config = dict(
    d_model=160,
    activation='squared_relu',
    rope_base=10000.0,
    init_std_o=0.0395,
    optimizer='adam_variant',
    lr=0.00229,
    doc_mask=True,
)
MLP neurons of a small language model. Each row is named by its layer, matrix (up: input weights) and neuron, and shows model dimensions 0-159. Each number is 128 + 24 x the weight over its row's rms, rounded and kept within 0 to 255. Numbers have three digits each.
Before each neuron's rows, "fires on" lists the tokens most often at its 100 highest values on Wikipedia text that the model never trained on. A number after a token or word is its count.

fires on: "c" 72, "at" 4, "ric" 4, "ic" 4
L6.up231:153153134148105126134074115127168082103113121124126159151099125123123138130156124130110106088138138105134148141135124169134114123113138036145166161130152155166116126083131117095147131157100112094105118135087144157132100118141144102140138169120128110117129162115118148087163114123093120163148115116120113122136100107126162132150133103112078157143118160137157095128165146152083168108181148116168100096107167147110148134113150088145084125111118130148092135137123116128119141114123168

fires on: "1" 23, "ew" 15, "in" 11, "or" 7, "our" 7
L9.up502:119148148134086129133127132165166125166165081119128155172124148142168161168179103131123164134140123121081132078115164122119114144142105125156099137136127126151137135112151172166148077155154111129138119131078162120157084113162134104141102098172146122141141137146137128095109122139143121137148130175109113140132139133153169104142129139112089170161178146108120134117109146120085140136124132135108125112107187101119163172131134102108126141129138105132103082131125168149130086135127130

fires on: "ov" 35, "ol" 20, "o" 14, "ap" 10, "u" 9, "v" 4
L7.up389:132104109102143148141087093092094138140199088163116126114172113144170133132117119132131083127140144124080127120108143089144115170116120103117129119092112146136113099132108139110125178137141144134119131103092120117117121144136158122140104147136140114143165168134091114075141102125117141123136141135058159134098103101139123098154130148109102147149098095136123140089154119104187133121105146119124107103126152135155125135146110133088077113156097122100185136147092112130131130157083151

fires on: "un" 26, "in" 14, "ru" 13, "ri" 11, "em" 7, "an" 6
L9.up175:138117124173102105119131151107161108127156126106123150145102131109151130116138086129107129110122118165144151157138111090144102084112101175100147155133110161145129107115150087118129141088134148119139161135092149134100071100147146167133125082098149102158111148114133089085118137118120134142117127142130127141168152139117119172103102153105168141140155103168107094148103153131087123113152134125127118140121138140156129146158108099148108152148102154167079102127118083124070116072101098

fires on: " " 52, "er" 9, "inal" 4, "2" 4, "3" 4
L6.up232:142166171116098150147139108137140108108096126157105141157156142135142088123100146138098143131113114135134112101179120118139117110145171098072109149141120106144124149114126129160172112095149109146127115095111102125123111114160137179143126082091110133108106145098127089183137154134125111150141121138129133104130170141131152127112151166140102093133064140163171111104120090110148079104134127163106143145142129147090135117125153094100126159151112169095091131138123122111093120151077111

fires on: "ch" 30, "il" 16, "al" 16, "in" 14, "u" 7, "un" 5
L6.up260:134155071125108123122120150129171157137193084140112105128130148105108145151120077114116119137125127116144168137134120124075144140125104144140133133121123137126125128124159134084122130112152117117101107104149104134087120131147100151156122108095134113131106148082126084149187131113137113149107098142102116130137131138118157099154067188115123158086141137179133150113078181148092120127157130142133128107131111119109127195160145109145157123144145119116104098102085120153115099137143148

fires on: " v" 35, " n" 15, " not" 11, " l" 9, "&" 7, "qu" 6
L9.up612:146107109116091139152147101167111085120164168129146117127105103175125085145115137114148125127132150150114091153152144091134169125148135158158098136070127134106162113102120160122112119149099144115123101134133151101117109093087123113120151112109124172114091151113129109142172162121098142098140093144153179157135159098122119126153092167139103107132125138183143109151083104134132184155121129126140153093101141136160104117114119155160136123140138153109133132184123129090130127166115144

fires on: "d" 44, "ark" 9, "ent" 9, "ish" 7, "k" 6
L7.up246:139144126108130151130113133145110155111103161122104123153107133185123096078144135114112099137139145133165099099134110140159100094102097134140132139124106087132120099137124167099122145139095099106113067130092111133097123130112172106147115142125129158114081119095084128145186131121150114075125130178157086108164137137161121115120102130142126112112130096177146112168113144162132083136117092127127121130123129113123109138157128106160113177152108079101106131148089142112139174108108133

fires on: " G" 31, "er" 20, "el" 16, "g" 13, "G" 11
L6.up73:119149119159123147129123173123142123066144141107155125115133153134115140110154112144116122112109139105094105143133124129087136133121120142117142141153168143112145109097117148120147073150114090123160126133114116074129133128128125139088081100123130107098119124146137087164150154131167166090104106188128150164096109111150136155109095160132080119098139116134090165107199106096152129115152112168112094131111151143140123085133146107120175118146087133138131105101115101097125112112102087

fires on: " also" 55, "-" 30, " not" 13
L2.up461:112153132141097129081111119146093163183128145140107129140172087115135127110090104135116097108129156146109118112165129179156117114120109118105133170161170136162116103131160153176136143117126131122095162138127143103162126122136138111146111098096141139101108108090146104161126123094162145099086151152125117156121154138110118154117085129108094113137125122144156090115112142131155128105133127190142105133169124149146153169145171103108107084136079138127144131094142092147151139173107118

fires on: " (" 17, "^" 12, "{" 12, " T" 6, "_" 6
L2.up589:148117151163154157099105118110159144087161158097141138159145118136122096093075056126136139096148170091134128097121145144127123083089140154153155142153153110158144125142150148098131119144098121141152178103131141126158170138119126167130109069096120090155108168127085120125159111138139135133109135120132124164134124105112111103147127130115115151158129127120123135124081160118162136097120135153152156138123146104130134131159162098130142127110165061122141103150084141129126092148115112

fires on: " /" 65, "2" 16, " se" 5, "→" 4, "1" 4
L2.up518:180097146118186121039098109119127107090124108109140098125134165140128102105146138127109126124142120113118165117129130166173109129103132106164157110146112121103165163100114136104106119119121157120134116124121126123123167142094096143123119104071128091184166172134100089153106135112142108132105134133118139174139153093161139113136133089097114163143110131136122091092098123137111117111132127130130131134137146158133099139143142140146079152137166086142130116104106156128147109144177156

fires on: " in" 57, " of" 32, " |" 8
L8.up94:142146125166126174136099134148088137125147165145153085112158135181104113126143093098119134150106104135154121127122121109110119127141169128133146148135132151095142153119117123117137139097135124078118092131123211098118136098106093142100104119136119131150098154144141113106164121119160106151123109113179137147111131153171111112177078143170128155108152143139098175100077088142121143144091134117140176099080103117126122129124108103108126128154128126104127109124080121140114114135116089

fires on: "$" 34, "ational" 10, " was" 10, " first" 8, "ts" 7, "ork" 6
L2.up590:094175173129120131157129120134177115143131120117165142181099111122116133143119124160123098122110166131129126106168154144117138110111138098155105148121170110165141134133106146134108114136119153133137166121088117122158137137158133121154149168153132155115140123149092101144180138119109139137116188138170135133148168132125113102163059165133111114148118143089139152134154139112136153157165167104117104127116139168111097120120130131107104155165101131127218126136111102124145131165116140

fires on: "ot" 29, "t" 17, "et" 10, "c" 9, " sh" 6, "ic" 6
L8.up496:137138136099107116142094158138152151163099148140161150151078092140133141151202117114106140125101149137187154147131110141130098108085144087119150152159124136121137142121161126149102096176082116101148110136123136120129173109094130159137102171129116146120123138109130133179165093129141149121142130100152078164153161112121112112127123118124162125100139144110109110127112185115106142110144127120139072137133118130169119174158140141143167144141136115097135164163130129118115120109151170

fires on: ")" 31, "0" 23, "T" 7, "ation" 5, "ates" 5, " /" 5
L2.up555:159147170126138171084116147072121142135133136109162154141107161105149109087132081144130122104118101102107163119129118100146150142108107111173177138116156143103181123143128145093129142145133119126135149106140144150122156180121139149119119111102123130144116171139078108100131147101123067118142105137097117160145150083120128135138115126089129145134156118134158142125091126108093139133180117139154139105130139114116103142139181085156126159136153085126147094137130141149147097158168165

fires on: "r" 24, "ou" 15, "or" 9, "–" 8, "t" 7, "g" 6
L8.up233:150104128126156100132150099116116140186132127182118087103138098096128126112075106156125107091092122104139138148114131085108149107117158169121130132140160127090090128133112168147114114124124154131130133128147158125150182084118127127129110153097146109151116123159089146123141157124117176108063158150133116122139128100119133131143113102082143121139140160133143151097164110112139114109146145107123133190104146107035157133142157134134155114125171154144111132115136127107139138137139144

fires on: " P" 35, " p" 32, " w" 14, "A" 5, "ep" 4, "W" 4
L9.up407:137118165183057135125117129125153120151127148128136136133134100086094135149124167135128122102133186120138153103099139141038134113137099106157112129171107142119156110116101140080128100122135118151151112114134140139133100141101131172167128097127134111126102139106079090090143101121091130147101153117097145125103133135173134102126120119120109130134131110097119112122126138146139131130162102139168087146123157095170146151185160131121090127124128146161138097134088114091156142122148133

fires on: "g" 20, "m" 17, " " 15, "r" 12, "se" 10, " m" 7
L7.up343:128104181113108128127088148125049141156149167149118139126181096113089146135125100145118098088113111113168131112089151094092103130140133131131156108133171139147112115110136103109096156107101150089128174150138117115138116123119140127149109166126170122165113137150167126127112120140084149112110163126114117163118127118102097100157125129102094121149133089111157148101138127109161115120116134091175136176131153150132156101150151130109162102152141167126152167091116121117136123119114091

fires on: "ork" 14, "–" 14, "ber" 13, " the" 11, "ity" 10, " first" 8
L2.up191:157170182141133138114111103091183143146145097132123136178155089105125126137126124170117097093110111139129098119057121085121113137083133135141119130153115141108116116175146159134134131116142106121127167127103124156117140119144140141125138101150153117136139143179103125126171141115096104128105169114142120093149139067122108144127095156137121116156138124107119170128155170098153104132160139066153129099069149133141107138120141124103085139123160133138152167113105108100122145116112126

fires on: " (" 100
L2.up293:129152164134147139114111120093180147152121119150120116181105119109145149083110122163127124128109131151165109109118133152139125090097109162134114151188106100136129137144131132091166138141133094107111175144066112119157159113115178152133082096086135102123113156112094091118156117128135108117100155117123134180136163105116127133147094128133124164109116114109160133134093178147109137133139142133153135111096170156122085136153124112142163147142108085113137086172109120121098108127136128

fires on: "er" 29, " p" 19, "r" 10, "===" 9, "\n" 9
L9.up36:139130093137112168153072124148151150130071159107129156163135142121100112142143119094107128096110122150089114115137120093085122143130153094125093113144132118120102104134145160119121108113131129120126126123096119135127129177133113144152153140146102161113146121090101113144149146102154124113127071111099135126118131143136113128179078132149106149124141119179132160140128103181140142131167165144076095112088107089135152182129087173130138130102097121146099109167137108144147131105143087

fires on: "ch" 25, "C" 14, "um" 10, "y" 7, "d" 7, "ob" 5
L9.up464:144132131113089115048126116131123129142093158091142134122089104149142123108117130132101125147125158120131105095143122136117135114134155143202144072097152179091144128162119117132120133129111110094110119138137141127101167128145144102179087163130158111119154104121120095171116116144145163103116103152105105145126132102098130134109105133139081114148194139178127140127082123130101165098123095151129109123116130120127138164139134143152129120114127086134104128119133103074120168130170133

fires on: "eam" 29, "op" 19, "et" 18, "el" 10, "an" 5, "ion" 5
L6.up402:110114120123100073118116124108121136164151100129139132171149088142125149112121135138156097128124152118124148106154156095110100108114125072153093167139122078092124127097120123103154089060133143114139164074134195147156116114155129162182106089103125134116137128119102162132094132138122172109137113131129123119096145114118146158149160093097095108097122137109137119096119107103146097126112130113138102133111168165152128115146104128132095152156117131153189111135120116133111113148147135

fires on: " St" 56, " |" 14, " st" 12, "D" 5
L8.up250:135094108150122157130151135097135146111102168103146138119145126186158097148141139155107125123120115123159158124113109129131162152133154092105121152087153161110138122130103112117112183121123178102128121136099130079168095131141113095115177116090186130154146180102167120141174122115125138090127146110122115138174107106153173115162084150127128157142118107169113180137140108097103139147095109110124123108125113115175121132122127117133132097145126107073116128116118153128144116157109147

fires on: " C" 47, " Ar" 19, " G" 12, " F" 9, "r" 6
L9.up223:165115145140139141098110105169104153125129154101130172116132151140112133124117105120132121135147146120138122145126157104173139123125154154136149164148120100126133100158143140113101144115072109105191137140145101156164163143089163131139103116136139089119133127155152160130132165126132140134124161156132133162149087144152134111112125132134106132170154122164072128138112119176093096141210085154148089118153103112080084108122140145122145128116141137076128112131146127078165135131141126

fires on: " |" 56, " W" 9, "in" 8, "ur" 8, "g" 6
L9.up208:113112134182167148155088123107127136120167099144163143108135165105086148106078134123121121102135147124148080125152137133157136150120111166156131102148160158097122093151108132131132099115085104125105139123074147097141121187114143123111097103103140116113169158122105099142150155074133121152081140096136116113134104112113142144102088103109096124094105168132131173099145137091147139125106170118159146123121135128172165107129147134088143085127144127131139133123113135089124097140116118

fires on: "m" 65, "n" 9, "ou" 5, "ol" 5, "u" 4, "c" 4
L8.up16:132111119147127112156129124118119137118153117148101129175122103101090157059136135117105112081120163120131106117151147084096125177124125107101094109118142094154115104120172128120149140172136118107122109135111149114136144156129164105121057104131122107074144163158116073088128136134104143106144102125071150109150101101137148154112147137137102149121123141153148150118151166105121127110131142156124117162130133117126127120158189139098138160146101081108152099122089137105142119155105110

fires on: "o" 42, "le" 17, "al" 14, "-" 5
L7.up105:136132157163096131136118120140120131120117155136092147093103110150100118188142128088114109122096128133133112129130122131103102150117129136149148129093112164150157106118128149144119076158086121084178126136124125133121113113141140145137130106098116103163121153159147149136160098111142132117120126172125121076136082120155129156115122155112110107096131121133136107131136132158138156105162203131148103116078168177128125132154144117143166146146103122164150098149088118130089097199165109

fires on: "ing" 28, "ore" 19, " C" 14, "as" 8, "am" 4
L7.up298:158151167126119115122138128099144122124154149080163131114149118147144102140119112151157095115132170075161093086127159136096091106125163127136126140134116151128151112152149098120123107111104144143147149100117130125118155122135123142171134105152112116102141132127080142106213148122114105082136162109118105123117088094125090122152117131135148141130145126086138119112140165157132142134145164116126116183145099160146179104145183089180132119128105129137109102103149144113103084150128154

fires on: " o" 35, "O" 19, "°" 12, " and" 11, "orn" 7
L2.up567:121094143176117142079117148138128114144119100129128157104158100176145181116092128147068080137083136148106121121162172130146138130117104112117157147138163147136124088134140139155105135109132154123111151128116092169132113133138148161121121127109149131118062137135123120140129116119117124095105146132099109135119125128129109143108105147134100114087094120155148105100123103166108147094125163169102091156149165151156069165085146131150124132104127137102113114139111101145149191107121107

fires on: " |" 44, ")," 7, ":" 6
L7.up5:103129130136081156116113169133154167099098131107117120118128109176103099103141138154121141149133117141138129135138094108157165157137149103147136141117145132175142141167077126117126174113110174083102110099103155122147110126076110122120106116091183130131159161109135106112140137123195074152148093154157112133148108091145142090114111155120120138152139134173142134138135110109136150122137123154151148108096149112153109152102145096149142129151163131113128079142086108165135129159106122

fires on: "as" 28, "ie" 15, "an" 14, "et" 7, "ain" 6, "el" 5
L6.up388:140136136133117106114113140090156089133115104158118134104129061149110123154130132177147112130162106118159106130169129106187126124095141042148142123147127115107102108125137134094158149099130101130108123110101121169156097114132134162128162090133135110113130138100093124087130150105116149128111133140111130120076130124145138117110129118143108085109135126131145105109104124177117159133169163119146110136105094135116123130145139127128123166158123121105119127203054130118151112125176148

fires on: " |" 58, "eb" 6, "m" 5, "h" 4
L8.up348:134143119141110091146150140164145161132170097150106142136133132103141129106156093146119125134122136124167131122155149074130116110100164100170168113115117093124088129161126156158139182154120164091130131125138136128105133129142157125129122122122127106102089135130153106153112160127137134121136186171125114135163155115194158099132125109160143165074088117157115107137146139136156124086134135148163140131122124134136192130106148137136189142134108102139120128192150137133083133112112120

fires on: " |" 100
L7.up155:100141133141136119143154109120132164084151131139172165138131128140144126132125113117135099113119104157164112109169147134182072122116132162133163150136150125110108113135116109140103157163127141118094147103138099099107115170165186089103121092105129087099130160127118154164146154112130121135095119140143125109099140127172142140083123141124129162102107131149149114136157131133146152079103204091153164140129101140083120159146136152107162100076132128120152135117155131104108148105134117

fires on: " |" 67, ";" 23, ")" 10
L8.up223:112117091107137089136131127158153169157147118145156142127122123112149103093147115131138148116176118159144161114178115108097121066138137142143147131134159123145115137184108120130116169119098116107105149121110127133147166122122158118114097097107119122078152153147127099113129178088098181089150139127128121109104121099162098095149110148133097137098086165151110116116166112128117114086101147107119180111159132090162134104134125109096155156095137161136141127155094115151123125120096116

fires on: "ly" 26, "p" 11, " also" 11, "orn" 8
L2.up346:182123175114174116143129123130126139127133157169133139139101130147138148117101124093098111142080131131093098139117131168139104140108125115113165133150139126131131099095115129114147158098139106130118137169114079148155119122120111127194119075060135150099151136070128084131095139115102114114080170152104114155113134130131133126123147130125105122115079129154142071128117143151136140092114184124121118157153149182125127145156158113099132131124147119149127101114144124109138177155113133

fires on: "ot" 20, "C" 13, "ob" 9, "all" 8, "o" 8, "é" 7
L6.up584:105140130126085168102131106119144137125127092119090138137102093108164103108131117094134133126127136082136105134139134128161188158114162158125169103149124136053142162174091116107128100128121111109134124108084150167145160124124138117156080132147146125128183115120118147137153126148115141110101110143124149147147118068125110162166143093111164125162145143118148169083136127106132154117147149084147125133108164077092117148122130109142095140137128113146117113136106091132128091152132155

fires on: "y" 15, "i" 15, "t" 14, "n" 10, "a" 7, " |" 6
L9.up265:108165073119116132104114125146119142102190099137120101139121146114119149070172076126103138166155105111168126109120096153124126124106139111159136127125122102127107109159117156116125141111098137075096138114156168125149159109109112139124085117117132099099180139123150116119139131138115159146156117158104126125121107104130132113117129128120111176155109122135094169129093101161122099126126132152149154127138161092122148146116107125128119132151180170097121123121090208101156106098103146

fires on: "ly" 46, " a" 21, " T" 8, "hip" 6, "hed" 5, "ate" 5
L7.up621:138145164169115131133144130126126140111180116127130141068120117134151125131157164140151098133138123114102144155162150107133101155129097144175137155148170122126121157150131084119079110135213128108166122145120060114122142112113158161133113105125123132125136102131133081156156131137125137114110143146181188136186118125148152129135078134138158124185139168133151150124114146145122120109148135105164142158139109150126111143139151106159123118116120154152149097130148102106134107146144158

fires on: "b" 14, "ul" 14, "o" 14, "her" 10, "le" 8, "e" 8
L6.up110:096143163149152145137100075105160131131126161159121180112095115160136134149146143122111147124113106145133140099129137106092122114109156174159133127080138172129128079119132135146153100120124103088131134118141138147160179099146163082116153107114177111166134159111163174106105134150123129147154118157119152097108150100150151132156088102099102152101142111141126143114117162121125103149105123142126099133108137158173162113120116117143134154118111096145100123127108102132169122196098132

fires on: "at" 17, "an" 16, "in" 13, "orn" 12, "ly" 5
L2.up557:133139157140158098120113136162153120140130110163127138143103099124156136106107099107076119116099140118088103120126158154165092099109134085129148130151111116140094103144110147111116119129128100140095151168074125118148141156141157142171121097042146089114150165106122105109110133095131100100088144136101158146109187110112133107138095156106119118112102106098121098117101178116127139088137148127142098157137149136139132154164176106136143117101141120143096107114097121130136125135103095

fires on: "e" 22, "ic" 21, "ap" 19, "{" 6, "c" 5, " al" 5
L6.up107:110127116098067173124143114098139133090127128137117187111138116141136139125164084150100151116146145113167153133138187136105098160092127124143137168112130147091126128115086108080125151124126113133136122122097125139114142119114159128188071125096116138064108123122119127110166115124124101142118106147104137118108148129123144129141154173114102148152119119090153113158152130128093180091150165129131100133184140124111124129150142114153126162143088076093100137162118137123131114116149122

fires on: "a" 29, "u" 13, "am" 11, "ost" 9, "our" 5, "or" 5
L9.up380:159133116139108159150133164127149138141176110101109126137163080106151195117121103073121151133119152130133167102154126135077120103125129136125099146159130077147128114145129163165122098152121158083148113077111089128167129160134119133136101150166134119174121151124129138112148143116133115112096127161082131133119099149112097124105134150133128134119118130128107123111121192173147092128123115146137139118130157105098096145142118090103116153138139112102147112089124168118120112150110060

fires on: "ed" 18, "3" 14, "g" 7, "or" 7, "ar" 6, "8" 6
L8.up268:134149132152089152155141093105104118152156137135135162105153126141117101153139128147145100094084150092110136129162136111125143161141146168108122144158178147116098144105114102126130084074106097117135110106101129076127108122123122093128151161106144142127104115131123189151097166123111144133105130130118138155193144099136167131146131101094132132116139128110109177100145162165102168122131117079163135148113141100097149118117147096157094104121130140110122156062120135138142130142148151

fires on: "ing" 15, "1" 13, " –" 12, ")" 10, "2" 8, " play" 6
L2.up48:107135140121110118114133132111084103128141119197148155111183110168151130135158163096118130160132145100107118137126132124121122130111145100157119145125148101169119110138145144129125162131162105117143126136099125111110153081148141125136145161130114097131101175117099108135104146117120160136109175155083102161145160161158102110103143143099081144110101123130138108089111138166096113108135139193086155183107124177163108136123134113124143143174106115145088107159111109151123114147151140

fires on: "in" 26, "iv" 18, " |" 11, "e" 7, "v" 6, "l" 5
L6.up468:090079113119131137137142157144154110083172140130120157130100130130166123085098120090090150124122099132179100088137140089160107149107147139111164108135124139130136130133111155176124141121123133127116087086141142154127108119196153103160123146114134100140138109113106138132126159109152123125138152170146126141133119101157114130151132140082160170061108096138110141148108153127133101083104137071160175174100118126103120135109113150143177117121124106129118124137124127133106118140085129

fires on: "c" 33, "g" 18, "ord" 8, "or" 6, "ist" 6, "ac" 6
L8.up313:112124146147126175130141089122137155120085106129092134133130090143125154127096146118141085135098160107114152122145145097141120120145141164106135132188152114112102102112156110121099066111104158152168164165132114093108154113124125112126143159094124120122108117151107126120086110127079173126088136105090099146114147110112095168100111128092106137129125115117121142094176151104153108107129117128129093153136176109168154158163170141086134109127089121145099126115146109115095136139156125

fires on: "to" 21, "ok" 14, "N" 10, "ol" 9, "o" 8, "ated" 7
L2.up336:132124138151114127111096137128087104132163112150105136112163141178172143112098134120115066138127124119095143092128157142168155133127105110116145185150173159152099109128098106134123127125136122149124093134119153130152171143118149118154131134146147116139155146146145123126102126105152139067122117185143149128173135123188107107142128153122170137110103113114108112100154122109179137117126115125145138100094122173129160139155173119164100090186110122148133099143107096123154149132160140

fires on: "–" 64, "/" 22, "−" 9, " /" 5
L2.up133:169129125100117121155161125142147124128141120102156168145145102144167164111122088162103090094115101106137119112118125061124139114097105120168142105128120130130163105119108151132145143080157105111085165079123161134126150130145158160093094104106109159145110135132108130079113092116109136132151142121114163126125126109145114119104061131147152112088120098158133102128115148099145116133132126155142112161089123134129109180181141104125128136165120133073156093152118126133100097126141111

fires on: " |" 100
L2.up6:109129126125145136141131140129132123159143158160177154169097107117139084114148109126106110105113105154163103095104137122149088105141167108120145128148122102143099135150099119135121159142104132138103143142077137098103143121151167134115111082111145094159159170165144093134165125113106137153140143117118146151128112108142156093149141169116106128155121129109096177128145141076158077108151118110175174103154155136125141153155167119142142134137169110120099151129077169135124170124102106

fires on: " play" 23, "l" 10, "er" 9, "ack" 8, "et" 8, "G" 7
L7.up553:106126120124139150155128113143140114138147091092149134176143127102115154166157116096142142145129165096083141125153170118127115160085093102145097127148155132120153140079079151138102123119154111095145142114175171155113155101145119113149133090119118087106114131143116090155151125123148120103134104161101133158111072093148121095122145144102089148099153105135112135145157137080126135122166124135076106121158132148122102165094099117124178142152133092154141097109133155139111125131151118

fires on: "i" 12, "ar" 12, "ent" 9, "ation" 9, "ost" 7, "u" 6
L9.up630:162108151174181134130161102100092170150144104104110095104110142117143128123117141160121105095127132115114124106054179100146133115120108090170164126128145117141074126135139119104132162135120129161144104115127124107154140141156144140160166136107154109179079151114086154154177127120090134138102148142150130113128110134084134111119138133123132167159099113110112119142129114113102131136124114106181134121104088133116120121146165172148128118116118122144136118070139140112170108153127160

fires on: " /" 59, ")" 32, "ts" 6
L2.up215:157146124132154145076128131123109141104115158137154122123063144098124105119092124171127144150141112111101174112191127176138170111116162089148141117110118121123180154093107159142098136093103163119131137118129169154111138165129117154141165119134130157166137156149085106143127120116121120133099086132126099147140157110146141124124133124128114113160100131127124075114136087139095149110140126138148165099109185107120098128113151120174125148143172135115129106143117136153129140090177104

fires on: "°" 28, "–" 17, "ld" 15, "′" 12, "ill" 10, ":" 8
L2.up94:132114150129150132107141146132136108173142157120165126108147124143125110072152098106104100091131158164086123134137164191172113094114107086124134126084138141126103123109132110097078122155124186105156179120092133142127117139103142132119182127122127134157153178073134151108116093119150125132110156104116111146156112106181163106118107113113103132140134106139123165090097136103138150097164125125133123119127133121142163126142168107168107097117140131105114132104135128154150153143135165

fires on: "as" 13, " n" 12, " o" 11, "im" 9, "an" 8, "at" 7
L2.up158:130113120149136113077124146143171129165110101135137124097188083147111138092102123118111114113134176126104110112132173176132125108104137073137173161167131100127133083107123129080102162122123103123091135155119106127141110127136151115154141091085157101108121158127082079122104128120139107120114150133092134169122152084154116144117109152141129147116116105119156110151113186156105130109103173161134101114144123134144116140129185114117119147129107142099149103111140105120120166144132126

fires on: "d" 43, "and" 21, "ent" 9, "ow" 7
L8.up621:130135143164115135174100120141118158125129144124157167154098134185142111129189134137119130129139129138196094141158131146115144101087146135162151117172125140136156124110129142113130145130123110111099093143142130132143131137110128109133078125092122146128073121088120104166118173145140155140106143112119121119170149111164166157145076141126116101162104116160161137110119070101081178145102122136129106110183138157134135114133117106152113127109085110136120093137102118089125113141101129

fires on: " f" 33, " st" 23, "r" 18, " F" 7, " t" 6
L9.up351:165114182106131122132094130127100128152106133104114146072161095134144117137145147162152101082100160096137109175142177154132167136121162112170097159081159120130140115131121155115103161134127167137103146150115109110129129144107134126147176132103110180173130141148145085146117133103096136129087115149153110114151141111131136117151146107134102116114139138113159155087127107161164150110091150148120139142135111156148097156163152153148110095142135135144105156145124130134141104191125159

fires on: "," 37, "–" 33, "−" 23
L2.up370:126154136122179103079132108152155127159072163148151136128106099132125173117123084093135138108113121153138142095106103150105134100112111122154128146167147121126114064085121151100095128145131172117124142161137126115122128126126119078151159123100118111109126183142145112106141098127128121101093157112135114159151103094135143174115167078093098163138145112105119156137129137098101100122128144125116100124112130126115153155164148114148096094136108146122138148088089149159098167133145094

fires on: " with" 81, " /" 11
L2.up337:161160117140138100135160117179113104190140126086145120121153105135163122093109130110128141126134138098142121155151140148145092099141133127161162130158150165173077115169081108109136166101131118090103128102155138117143150113140114146122103120134154117149093137098103147140158157118087107144134156123105059145111137125121100123094122163138097131079114128171133082128126131126166115122125103123119130162130094130163091139135107137175127129149123141077083122166123156123103119140118126

fires on: " |" 98
L8.up555:144095068151169121120134165140165197094159104135142161166112142157126097117123106153150092118135115132146107145150134107134115105144120127165158153124150086129092126133131136131107143117156107096107138108085121110136188086155160133088110076117133112128111137130123147119141156070095141132147142113132114142098110127168101128161121124154102142107131131151100134130117130107125116093121176126146182096141109158139170091138109141125165147129113134155155089130116146125090139112093117

fires on: "e" 22, "i" 22, "r" 15, " " 10, "op" 8, "2" 5
L7.up424:152138142099117115137105086165191118122129157124096102133143151122155136115169155169125127085135151103140172159126130102149106137117130152140147137105148112135118123150110121154107130112124135143147122161126103133107119124147141125150121101111119114107081119166166123143147146114165135107064205136150127094112100119123102091122120123136119136156119102153141109141115098140137091126116136150171117200120144122201116118138183146134149114138102111141135149109126139104104180093159113

fires on: " l" 23, " n" 12, "r" 9, " c" 8, "orm" 6
L2.up122:147124122160105144099095113184168117118116127118107157129120143141153147111123098062127125078103118113094124130143184139136100109116161080159127140142144163118153138109113167146124123145142129123119141154110143129146100103124176169170098118122126079132129128112091095130125128124138117093101156144124090155126161108103128117124124150127131183112103131144180086141098157144112153096139149133139154169129106180158090141149158126118126126131101120142099075116112085101126155139123140

fires on: "1" 44, "'" 29, " |" 22, "2" 4
L2.up612:149111160147107164173134105121122138134189114156139119158127115106153087115123122179122126135136094114174123077126129053142129102112161111131153112127118099105116123121114120131170144080169134123133124147104140143176127077141120125114102101104148127143150148142124138129153110134137145120114168133152110146097165127160073125179086145136145153108124126182136147165166147169109135125135113133155131149101123118114126114130136100134117164168158117102123108171081137161129138133126110

fires on: "le" 19, "ly" 16, " also" 9, "ous" 6, "r" 6, " the" 5
L2.up213:136123182173138151136132101145167167121152133143125166114124104149140090129081138100114091118106126110091070119138144146163108142128125129139122157160108099146131106094087158121136111135151111121088168137106113109139145147135178107142114108104104093129138153122084098147133145112112122086085147153116105153115150073118153125122115147122100147133126154147173113157105134128108116108181140174119119131135119140111134143181176141111122109118149097139098081107112115134140161171152120

fires on: "ia" 13, "0" 13, " /" 12, "q" 11, " pro" 9, " st" 8
L2.up479:150129159108175162067096103097125145105161110141156142153116129109100124117109115133099132087129175118108174113101110150139090131107098104102148141129114174114142162123130159109122144126091179149099112138107140151136124173101129144122169135063126117120126148139131114105167132116135119101109102129110176179139166110101150132163144098095108173129119138107128142120084145110105127116106139144152126152111135135123136132164144099165114120147173097126140097137109152135178136115160141

fires on: "in" 33, "3" 11, "6" 10, "1" 9, "n" 8, "4" 6
L7.up133:142153192088116165087100149152147103141122151106193141085144127127152141161123128128137121130112144160143093102106118151152136141142167080174143147129135143145149125119153136150128070119103103150110146125092122151140102126136123142156110110110137141107173153124115130151125124123153133156133100132118109114099094135154153124160123099104143183128087134112131105172143167118124150153132136139126150166154134121123150163115168131155113147151140127140071095110082146170155143169162128

fires on: "ip" 19, "a" 14, "r" 9, " c" 6, "i" 6
L6.up33:129170127119133129133098110105157167137157139110086114151136128152134186107177149114131124115147122098150126147138145113167077096123162138138138101140113113126131128121145165157139151149142106133152140140135160126108112075134154138131160099083091125097085138132090162100125198141153136151157147121114125108140130130170051113123153140103128120107128110126174130124109135099112122082139139110138164188104137162149098155117117120143129117102146150149082110122151112155153144111128122